Weights of a small transformer language model.
Architecture: LayerNorm before each block, no biases in attention or MLP.
MLP neurons of a small language model. Each row is named by its layer, matrix (down: output weights) and neuron, and shows model dimensions 688-751. Each number is 128 + 24 x the weight over its row's rms, rounded and kept within 0 to 255.
A block is one neuron, or neurons of one layer that tend to fire together. After each block is what it responds to, as a language model described it from the Wikipedia text at the highest values.

L2.down484 [149 126 151  95 155 115 130 138 111 136  93 132  95 106 146 122 129 111 138 142 141 115 121 103 182 143  74 110 150 150 119 128 113 114 123 106 124 144 153 132 128 123 132 146  95 135 107  81 143 122 168 133 116 134 154 115 118 104 158 128 151 156 137 119]
L2.down774 [146  98  93 132 114 100 143 133 174 111 129 133 163 120 133 176 148 117 125 114 118 156 102 145 121 174 129 113  64 142 125 127 157 126 123 151 134 150 110 171  75 100 147 155 131 183  57 121 158 172 127 144 142 136 148 139 172 116 119 114 123 114 118 180]
L2.down1088 [120 130 153 120 129 105 104 121 126 145 117 159 145 143  60 114  93 112 152 117 146  93 106 130 156 153 161 132 132 136 129 128 115 120  91 103 159 113 135 190 143  91 132 124 126 142 158 141 102 133 109 100 111 140 129 116 107 149 111 133 153 135 142 130]
L2.down1192 [174 133 166 125 142 158 156 142 149 106 123 170 124 116  83  99 116 159 133 133  87 109 130 121 168  78 140 165 168 117 123 126  85 140 118 149 123  80 117 127 149  98 133 120 124 146  51  92 115 127 147 138 138 115 142 171  85 127 150 131 149  98 114 187]
L2.down1202 [124 169 101 130 113 112 136 140 142 145 133 141 157 123 191 107 115 120 125 128 111 129 135 112  73 130  88 131 126 127 110 133  65 121 147 111 139  79 115 146 121 158 113  98 132 159 172 117 140 148 123 190  86 146 102  99 135 147 118 129 103 158 173 107]
L2.down1357 [120 150  82 130 139 149 131 115 137 125 113 148 134 171  71 120 142 190  99 152 120  81 120  96 139 159 135 111 152 120 138 122 128 131 122 107 170  92  55 177  92 143 124 125 101 156  89 132 160 153 132  63 127 140 125  81 134 126 162 131 105  55 100 128]
L2.down1863 [ 97 144  81 109  93  90 126 115  92 154 114 142 160 136 196 143 116 108 118 129 141 132 127 102  90 109  89 133 132 119 134 149  86 128 135  87 130  77 155 147 103 157  99  82 131 102 157  82 138 137 136 158 108 118 120 144 144 116 155  89 135 157 132 138]
L2.down2073 [147  85 171 134 127 104 138 144 166 107 126 146 159 104  91 127 137 125 127 128 116 154  87 164 122 111 188  99 120  89 105 142 109 149 155 142 119  84 130 126  92 101 141 148  86 170  95 125 114 119 118 155 133  74 132 142 142  94 142 126 150 171 124 155]
L2.down2915 [167 114 133 138 108 111 130 121  81  91 132 147 125 143 105  96 136 116 111 149 162 145 114  81 138 113 122 159  96 120 122 163 114 155  90 183 136  77 165 166 126  95 103 103 110 136 104 129 132 143 120 125  87 111  78 133 150 128 159 121 153 150 116  93]
L2.down3036 [126 119 103 131 113 115 148 141 153 117 108 117 154 121 190 114 140 121 122 157 156 131 124 116  86 133 147 132 155 143 126 140 125 124 146  99 100 101 145  91 168 143 129 104 132 104 143  79 123 114 149 173 107 123  73 128  98  87 166 131 138 163 120 113]
L2.down3561 [ 77 130 163 150 136 140 132 110  97 152 150 132 155 129 155 115 123 157 149 142 142  90 146 141 123  96 135 139 108 106 138 113 111 166 137 138 112 129 113 135 139 126  89 138 133  95 103 100 124  72  97  77  92 118 108 177 126 130 124 124 115  78 135 178]
L2.down3626 [140 113 135 170 142 118  99 121 114 143 146 154 151 159  93 143  77 139 135 107 154 112 149 125 154 158 153 135 113 103 143 116 108 134 113 146 176 136 117 193 140  89 141 129 122 150 130 145 121 116  85  85  73 115 162 146 132 126  96 116 109  88 152 153]
L2.down3677 [175 132 112 172 145 110 112 130 120 131 160 125 148 126 144 146 110 159 107 103 140 133 126 142  94 159 164 142  95 122 107 122  87 119 148 131 159 134 136 113 149 148 159 162 124 219 150 137 126 105 131 155  77 138 113 128 121 125  91 127 141 119 109 113]
L2.down3687 [105 175 118 117 120 148  63 119 127 118 125 128 151 169 108 138 143 108 172 132 166  95 143  98 183 143 110 118 116 138 125 119 134 143 167 110 128 110  99 140 103  85 112 151 126  71 111 108 120 121 124  86 156 107 106 126 137 120  99 100 144 138 166 156]
L2.down3947 [115 124 163 142 145 144 111 100  83 153 160 149 147 158 116 111 114 154 152 127 141  91 182 149 102 113 167 125 139 103 160 112 155 186 123 127 132 146 100 182 114  87 117 138 116 102  89 133 124 101 105  88  86 128 144 172 147 146  97 152  97  75 126 147]
L2.down4406 [119 127 133 113 108 129 150 134 185 116  85 119 124 104 135 148 165 119 130 157 122 146  91 116 119 101 124 145 154 159 135 133 120 107 139 129  98 119 131  83 138 140 141  89 123  79 150 147 115 150 128 153 107 113  92 103  87 128 178 150 144 138  95  80]
Inside quotation marks

L6.down4574 [103 129 157 139 153 143 118  85 103 111 163 124 134 152 121 130 128 114 106 142 107 139 168 163 139 122 130 115 137  90 134 106 136 102  98 166 135 178 123 122  90 115 133 124 154 124 113 116 125  97 115  91 107 109 140 125 114 107 127 144 140  99 142 113]
Quotation boundaries

L6.down940 [ 98  70 126 140 106 113 119 151 158 141 142 122 123 140 123 136 139 147 144 144 137 112 132 154  73 126  93  76 102 129 164  90 133 129 148 156 120 128  91 151 110 105 139 178 134 143 163 133 124 130  99 122 125 131 141 115 112 158 123 105 133 143 197 163]
Year numbers in citations

L5.down174 [ 96 107 122 129 168 140 127 134 103 127 166 151  83 121 127 159 126 144 126  99 118 140 146 100 136  98 159 190 118 123 111 161 127 138 110  65 135 141 124 133 106 126 166 105 148 138 160 138 129 116 136 133 150 106  84 131 124 126 167 100 129 142 129 154]
L5.down763 [ 78 158 153 139 146 110 125 147 148 126 156 152 140 146 140 122 197 162 141 122 132 138 144 129 108 138 104 133 134 144 124 169 120  86 114 161 174 110 110 132 112 130 120 116 135 131 143 143 146 144 108 107 135 115 110 150 116 133 106 119 123  90 136 153]
L5.down1124 [104 176 124 110 120 126 131 105 115 122 133 103 126 123 115 129 142  99  99 158 167 148 127 121 110 129 142 132 187 133 113  87 130 161 144  78  78 141 136 110 157 166 140  98 126 144 125 136 121 133 135 165 100 173 124 136 105 133 143 149 142 118 168 100]
L5.down2688 [ 89 138 104 145  99  93 141 129 126 122 119 137 128 182 140 157 101 133 103 133 120 103 125  84 135 110 100 121 118 117 165 125 116 116 125  37 103  98 112 122 157 142  70 128 127 109  92 129 180 132 127 129 130 143 126 157 118 148 137 131 147 158  73 153]
Year after date

L6.down152 [124 129 181 139 128 126 162 112 116 138 159 166 123 161 136 152  86  95 132 135 120 161 111 117 155  83 149 154 124 141  88 139 140 114 118 104 117 126 152 126 134 137 146 123 135 113 127 155 124 171 109  89  94 126 123 141 105  95 143 147 129 150  65 141]
Infobox field names

L5.down562 [128 149 156 133 116 169 182 158 118  92 117  79 172 149 149  98 124 115 145 135 124 146  85 132 151  92 118 108 155 147 140 153 129 133 118 113 101 113 100 114 121 137  90  76 187  89 162 135 122 111 147 154 112 124 106 131 117 107 153 166  85 157 130  75]
L5.down1403 [108 110 172 117 168 160 139 135 117 126 151 112 146 151 118 120 113 139 148 140 149 137 134 169 144 115 142 129 107  94 132 153  97  90 111 138  83 148  86 113 111 127 106 126 124 139 178 131 103 123 122  59 149 134 117 131 102 102 108 160  94  91 182 131]
L5.down1994 [153 146 135 150 121 178 156 127 101 138 125 102 119 161 112 119 134  76 139 124 102  75 131 165 107  96 160 123 116 122 162 161 111 160 148 118 118 149 114 134 135 133 108  98 144 119 119 100 112 109 126 128 166 125 125 163 147 145 160 152 129 158 112 139]
L5.down3995 [123 139 129 124 123 135 194 174 144 171 120 135 136  98 101 114 133 133 155 136 159 124 131 136 138 145 138 126 100 113 134 168 146 101 122 195 104 163 114 137 183 120 112 145 182 103 123 132 125 115 157 101 107 117 104 126 142 124 142 153 134 168 117 147]
Tokens inside quotations

L2.down601 [115 109 143 164 113 144  95 134 119 131 116  98 155 140 123 126 138 122 121 121 116 109 108 133 105 150 155 179 129 146 141 128 203  89 140 155 143 125 107 144 148 119 148  98 103 125 119 144 112 113 135 117 167 117 144 137 165 159 174  90  90 117 102 111]
L2.down657 [180 120 162 133 137 156 140 137 142 126 132  92 135 151  99 116 132  97  88 134 147 149 131 180  92 107  93 151 121 103 138 113 111 126  98 219 209 142 110 127 154 121  91 115 132 133 168 133 131  91 207 151 123 112 141 134 141  99 129 109 131 116 119  95]
L2.down763 [131 111 121 136 168 122 144 139  86 121 142  91  99 147 145  91  72 184 118 134 118 115  78 106 123 137  83  83 114  75 126 139  95 144 147  89 150 122 123 115 154 175 151 149 133 138 154 111 144 173 122 141 114 135 128 100 128 148 119 146  98 139 152 169]
L2.down1065 [151 132 114 127 145 129 155 127  95 117 159 116  93 170 115 148 139 102 124  96 151 107 130 110 129 142 125 148 109 174 152 148 153 128 121 184 135 106 167 110 129 169 120 124 128 136 142 145 139  97 118 124 136 112 126 115 100 116 155 113 127 145 107 122]
L2.down1233 [124 150 115 153 152  94 122 122 132 132 138 122 132 147 139 124 150  86 176 146  75 111 132 159 140 133  90 117 138 149 103 109  97 141 114 156 122 111 119  99 134 130 120 126 110  69 153 158 182 176 148 107 137 113 102 148 152 155 100 113 121  98 152 153]
L2.down1356 [193 130 144  61  76 123 112 130 127 110 137 154 130 128 129 101 145 100 127 163 177 128  94  72 129 171 123 140 157 144 118 135 146 131 138 163 143 149 147 142 141  92 136 141 123 119  95 175 142 147 131 117 107 119 113 150 125 135 165 136 147 126 125 141]
L2.down1399 [123 144 106 156 119 101 154 118 156 136 184 109 118 127 147 126 136 107 104 107  95 126 126 129 126 109 103 138  82 139 116  75 143 108  98 135 130 125 141 135 114 119 121 158 107 152 142 125 102 136 125 192  76 168 131  98 112 176 107 154 137 141 176 122]
L2.down2224 [155 126 108 161 125 115 141 150  93 163 157 159 100 148 119 166 143 147  98 138 112 105  88 127 147 104 119 132 116 159  78 134 103 119 115 128  83  96 111  86 127 120 123 132 131 148  85 142 122  98 101 119 153 135 172 114 126 136 146 138 136 127 118 162]
L2.down2438 [149 111 128 146 144 123 119 118 140 142 116 113 137  93 142 168 107 148  98 150 145 121 143  90 156 130 132 109 138 172 111 155 158 126 171 135 115 152 165 135 117 149 115 140 131 125  88 102 150 124 153 123 176 132  88 131 141  88 129 107 143 139 125 136]
L2.down2512 [130  91 112 124  91 115 150 151 115 106  91 108 116 187 162 141 106  82 131 133 155 132 112 129 153 154 126 140 199 168 153  97 155 183 177 120  68  78 135 101 133 161 146  98 134 139  92 139 135 102 134 168 115 124 101 164 122 131 122 144 172 158 124 122]
L2.down3005 [132 112 123 150  63  94 148 144 102 132 118 120 119 145 117 110  93 112 132 146 132 138 125 105 148 108 110 117 110 103 139 136 135 176 124 126 119 123  94  52 113 152 123 132 102  99 130 155 105 159 126  91 170  95 166 167 159 135 113 128 136 153 115 126]
L2.down3416 [152 117 154 140 104  99 117 150 142 110 142 132 113 128 143 145 123 123  97  89 164 119 115  97 127 131 100 132  92 136 131 115 113 119  95 157 123 123  59 103  77 170 108 112  80 144 116 188 137  93 161 159 149 111  97 106 143 144  87 179 149 160 103 177]
L2.down3772 [156 148 142 131 142 150 136 124 150 133 141 179  87 110 112 130 114 134 115 148 135  98 112  86 144 129 120 145 110 147 140 121 110 108 139 135 122  66 152  87 143 186 104 139 121 140  91 173 125 110 102 105 163  72 128 151 154 145 127 116 177  99  74 149]
L2.down3781 [119 171 165  82 156 120 137 134  92  85 167 156  80 170 132 133  83 112 112 108 136 108 169 175 154 142  94 130 155 129 141 116 116 164 158 148 129 147 128 155  87 147 146 142 127 121 124 110 119 127 128 135 127  95 122 131  97  94 126 139 156 140 112 121]
L2.down4042 [110 134 138 109 106 153 120 120 174 146 153 107 129  99 128 174 143 125 126 130 133 110 100  86 131 154  58 130 140 118 129  95  94 143 124 109 138 113 141 130 120 121  85 117 131 146 168 183 104 147 146 134 133 153 131  98 138 123 133 110 108 144  73 112]
L2.down4559 [155  85 120 106 160 152 129 143 115 150 105 149 123 112 129 177 105 129 132 133 105 162  96  92 129 117 117 105 130 116 151 141 128 135 208 116 103 131 105 115  98  97 117 117  83 155 125  97 141 145 160 122 128 105 114 136 120 145  95 117 119 118  86 124]
Infobox field labels

L6.down2198 [114 140 129 129 128 135 117 107 107 135 152 103 121 125 123 149 131 159 121 148 123 132 133 114 128 127 141 102 158 152 149 117  84 115 147  54 130 106 110 166 129 131 172 152 143 128 102 138 112 136 126  91 136 121  93 141 143 116 132 126 142 142 127 121]
Article-start title marker

L5.down434 [125  89 141 129 114 136 121 158 112 117 168 145 129 120 131 123 164 114 143 134 151 103  85 116 136 137 117 137 131 165 128 137  78 115 153 113 121 152 118 106 149 109 131 119  99 107 104 102 127 145  76 114  85 133 111 136 124  80 100  80 159 103  99 109]
L5.down1741 [118 124 204 113 145 139 120 114 150 131 155 134 123 166 142  98 144 109 174 157  96 145 113 106 161 136 167 118  67 139  95 118 106 100 140 104 119 160 126 112 154 126 175 125 103 112 156 124 134 148  62 115  87 141 102 124 104 110 106 127 134 147  85 130]
L5.down2060 [186 109 129  99 134 142 110 126 101 122 165 147 141 106 122  87 114 110 138 118 108  89 140 130 146 132 127 133 130 146 104 130 108 174 156  97 105 147 111 144 154 114 145  92 124  99 124 146 132 120 107 132 119 113  92 163 133  81 163  69 150 145 108 126]
L5.down4407 [126 106 136 129 139 142 112 127 142  94 173 115 151 127 146 149 119 127 102 146  91  95 119 131 126 103 146 130 124 119 145 111 103 131 145 116 152 143 150 108 149  98  99 127  93 124 112 115 128 118 107 100 130 143 108 115 132  79 139 108 105 159 104  78]
Infobox field-name endings

L5.down756 [118 143 122 131 114 144 134 163  93 126 125 200 127  90 132 138 151 120 103 110  82  94 102 158 110  81 124  90 122 160 128 112 122 131 123  97 165 121 113 114 109 152 151 158 151  85 136  87 140 150 130 135 115 115 142 130 140 141 135 173 158 120 131 105]
L5.down757 [125 118 114 138 147 135 121 154 162 117 133 132 124 108 124 141 108 145 107 162  82 175 137 135 120 180 108 134 111 142 160  99 112 106 159 120 146 133 133 142 120 106 117 138 141 120 156 130  78 132  85  75 151 125 131  90 159 121 147 144 168 119 113 100]
L5.down1705 [134 175 127 125 118 126 138 157 106 156 106 178 171 114 152 120 151 119 110 110 115 154 121 124 123 123 116  97 124 110 172  95 116 114 143 111 115 126  81 150 125 141 136 159 174 135 115  95 133  95 125 138 148 120  80 126 117 149 115 101 165 132 100  91]
L5.down2854 [166 125 137 136 142 101  94 142 112 143 107 137 145 113 154 139  73 129 110 146  93 154 121 137 128  91 145 132 131 143 166 134 116 122 132  85  98 118 166 165 146 170 115 145 109 110 140  50 117 102 107 162 137 127 110 157 166 105 147 118 114 131 105 129]
Wikipedia heading equals sign

L2.down177 [136  92 155 109 149 135 122 140 152 120 112 124 118 143 124 152 183 111 116 126 160  96 116 117 161 109 153 174 194 127 153 103 119 159  99 113 155 126  84 137 115 132 167 145  96 151  92 104 130 135 144 109  71 158 127 105  97 124 151 135 143 125 119 158]
L2.down656 [108 125 128 125  70 130 126 124 130 135  93 124 125 127 153  87 130 141 115 151  98 156  68 135 138 120 121 146 131 124 150 121 160 132 129 112  72 154 129 111 120 121 122 126 133  78 116 144 134 124 113 126 102  93 110 117 120 133 176 141 207 120 116  87]
L2.down921 [151 108 151 116 168 190 125 117 140 135 157 145 199 113 128 100 111 115 149 127 108 106 110 136 153  91 139 112 114 132 146 142  53 181 113 161  83  92 171 161 131 125 196 119 126 147  85 118 141 132 148 115 150 128 149 162 121 115 124  92 185 134 108 134]
L2.down1019 [121  89 139 125  95 126 165  89  92 133 159 143 126 127 107 179 147  91 198 134 169 184 173 138 109 123 128 151 120 124 139 114 138 140 116 158 143 155 118 127 141  77 140 111 117 142 145 168 144 113 115 142 141 123  96 121 121 102 116 145 113 108 102 106]
L2.down1027 [171 118  89 147 138 135 131 116 114 134 119 135 119 135 132  90 119  89 118 144 142 128 129 138 136 165 118 124 108 133 114 103 133 104 150 139 114  97  81 164 180  98 131 101 128 168 112  90 121 165 132  59 146  74 143 146 115 127 127 146 171  83  80 144]
L2.down1073 [151 127 160 150 162  87 151 142 153 100 104 145 124 118 117 157 111 101 145 107 128 136  48 146 144 136 142 116 114 122 132 155 105 146 128 117  86 122 139 136 125 134 150 125 117 121 147 148  96 122 133 113 117  89  94 148 116 142 133  85 173 164 157 155]
L2.down1942 [124 108 153 139 156 102 177 104 136 112 105 158 110 104 114 138 178 115 135 153 142 118  70 158 135 152 149 114 149 105 105 129  91 163 145 190 138 100 118 128 140  97 168 134 122 126 135  93 106 128 102 133 147 140 155 185  94 153 139 112 167 117 103 174]
L2.down2312 [110 133 135 104  86  99 112  94  95 146 127 140 117 141 159 105 129 116 150 109 133 163 126 124 155 135 123 150 138  97 111 130 151 156 113 168 129 113 144 107 157 111 159 116 138 134 150 143 126  91 140 110 112 127 179 118 136 156 164 106 104  88  99 105]
L2.down2954 [134 107 136 136 140  69 162 138 161 132 140 165 139 135 107 102 172 125 133 170 126 128  92 127 149  81 142 129 129 109 106 126  73 156 156 156 127  96  97 100 110  89 161 148 115 166 129  98  81 135  95 148 167  97 136 182 145 147 117 134 159 129 123 162]
L2.down3078 [146 158 180 114  94 144 162 129 138  95 132 159 157 107 110 123 109 129 137 131 139 140 126  89 159  70 149 130 114 110 121 190 102  85 110  95 146  96  94 157  99 143 145 135 137 166 119 129 114 123 123 128 163 151 165 117 127 123 108 151 151 143 171 157]
L2.down3385 [150  90 124 123 106 136 129 135 125 121 139 144 129 128 117 127 124 113 135 135 171 181 114 112 110 191 105 121 157 162 121 113 118 142 161 130  95 135 155 146 140 100  98 127 120 123 174 156 143 126 146 101 111 137 127 151 120 144 102 104 111 128  97 126]
L2.down3386 [146  89 155 157 105 136 137 131 123 169 119 168 135 130 138 100  80 140 130 145 125 127 147 149 144 149 114 156  95 110 119 126  88 125  97 217 158 117 134  89 132 140  92 132 136 109 136 131 125  97 127  89 140 109 171 171  55  95 100  84 135 114 178 143]
L2.down3497 [ 89 117 158 165 106 111 140 118 114 142  98 179 144 122 147 137 112 124 153 129 119 103 150 161  98  87 105 126 102  92 125 122  95 127 115 113 130  91 122 111 137  97 118 180 179 128 115  74 162  71 128  89 121 144 134 140  95 110  81 104 169  91 127 158]
L2.down3521 [105 136 104 116  90 129 137 126 108  99 147 131 131 157 128 166 101 142 136  99  98 144 136 103 113 139 150 150 100 173 115 139 127  91 106   0 122 147  88 168  90 130 143  93 139 103 121 131 146 130 145 106 139  92 105  97 145 146  99 144  80 118 121 104]
L2.down4202 [115 121 132 136  93 137 100 120 160  92 123 117 147 138 112 148 145 126 148 115 150  86 128 140 109 102 139 111 119 117 102  98 157 142 140 132 103  97 115 134 120 143 166 144 148 139  84 109 145 127 157 149 136  91 196 145 103 120 151 119 108  85  61 108]
L2.down4307 [114 112  97 104 118 166  95 105 123 156 124 118 122 149 139 132  97  91 121 126 111 129 144  84 101 129 151 109 136 133  96  89 153 183  99 180 124 107 141 135 121 145  69 102 158 150 122 113 144 137 135 117 106 109 192 107 115 176 107  64  71 111 142 110]
Birth years in biographies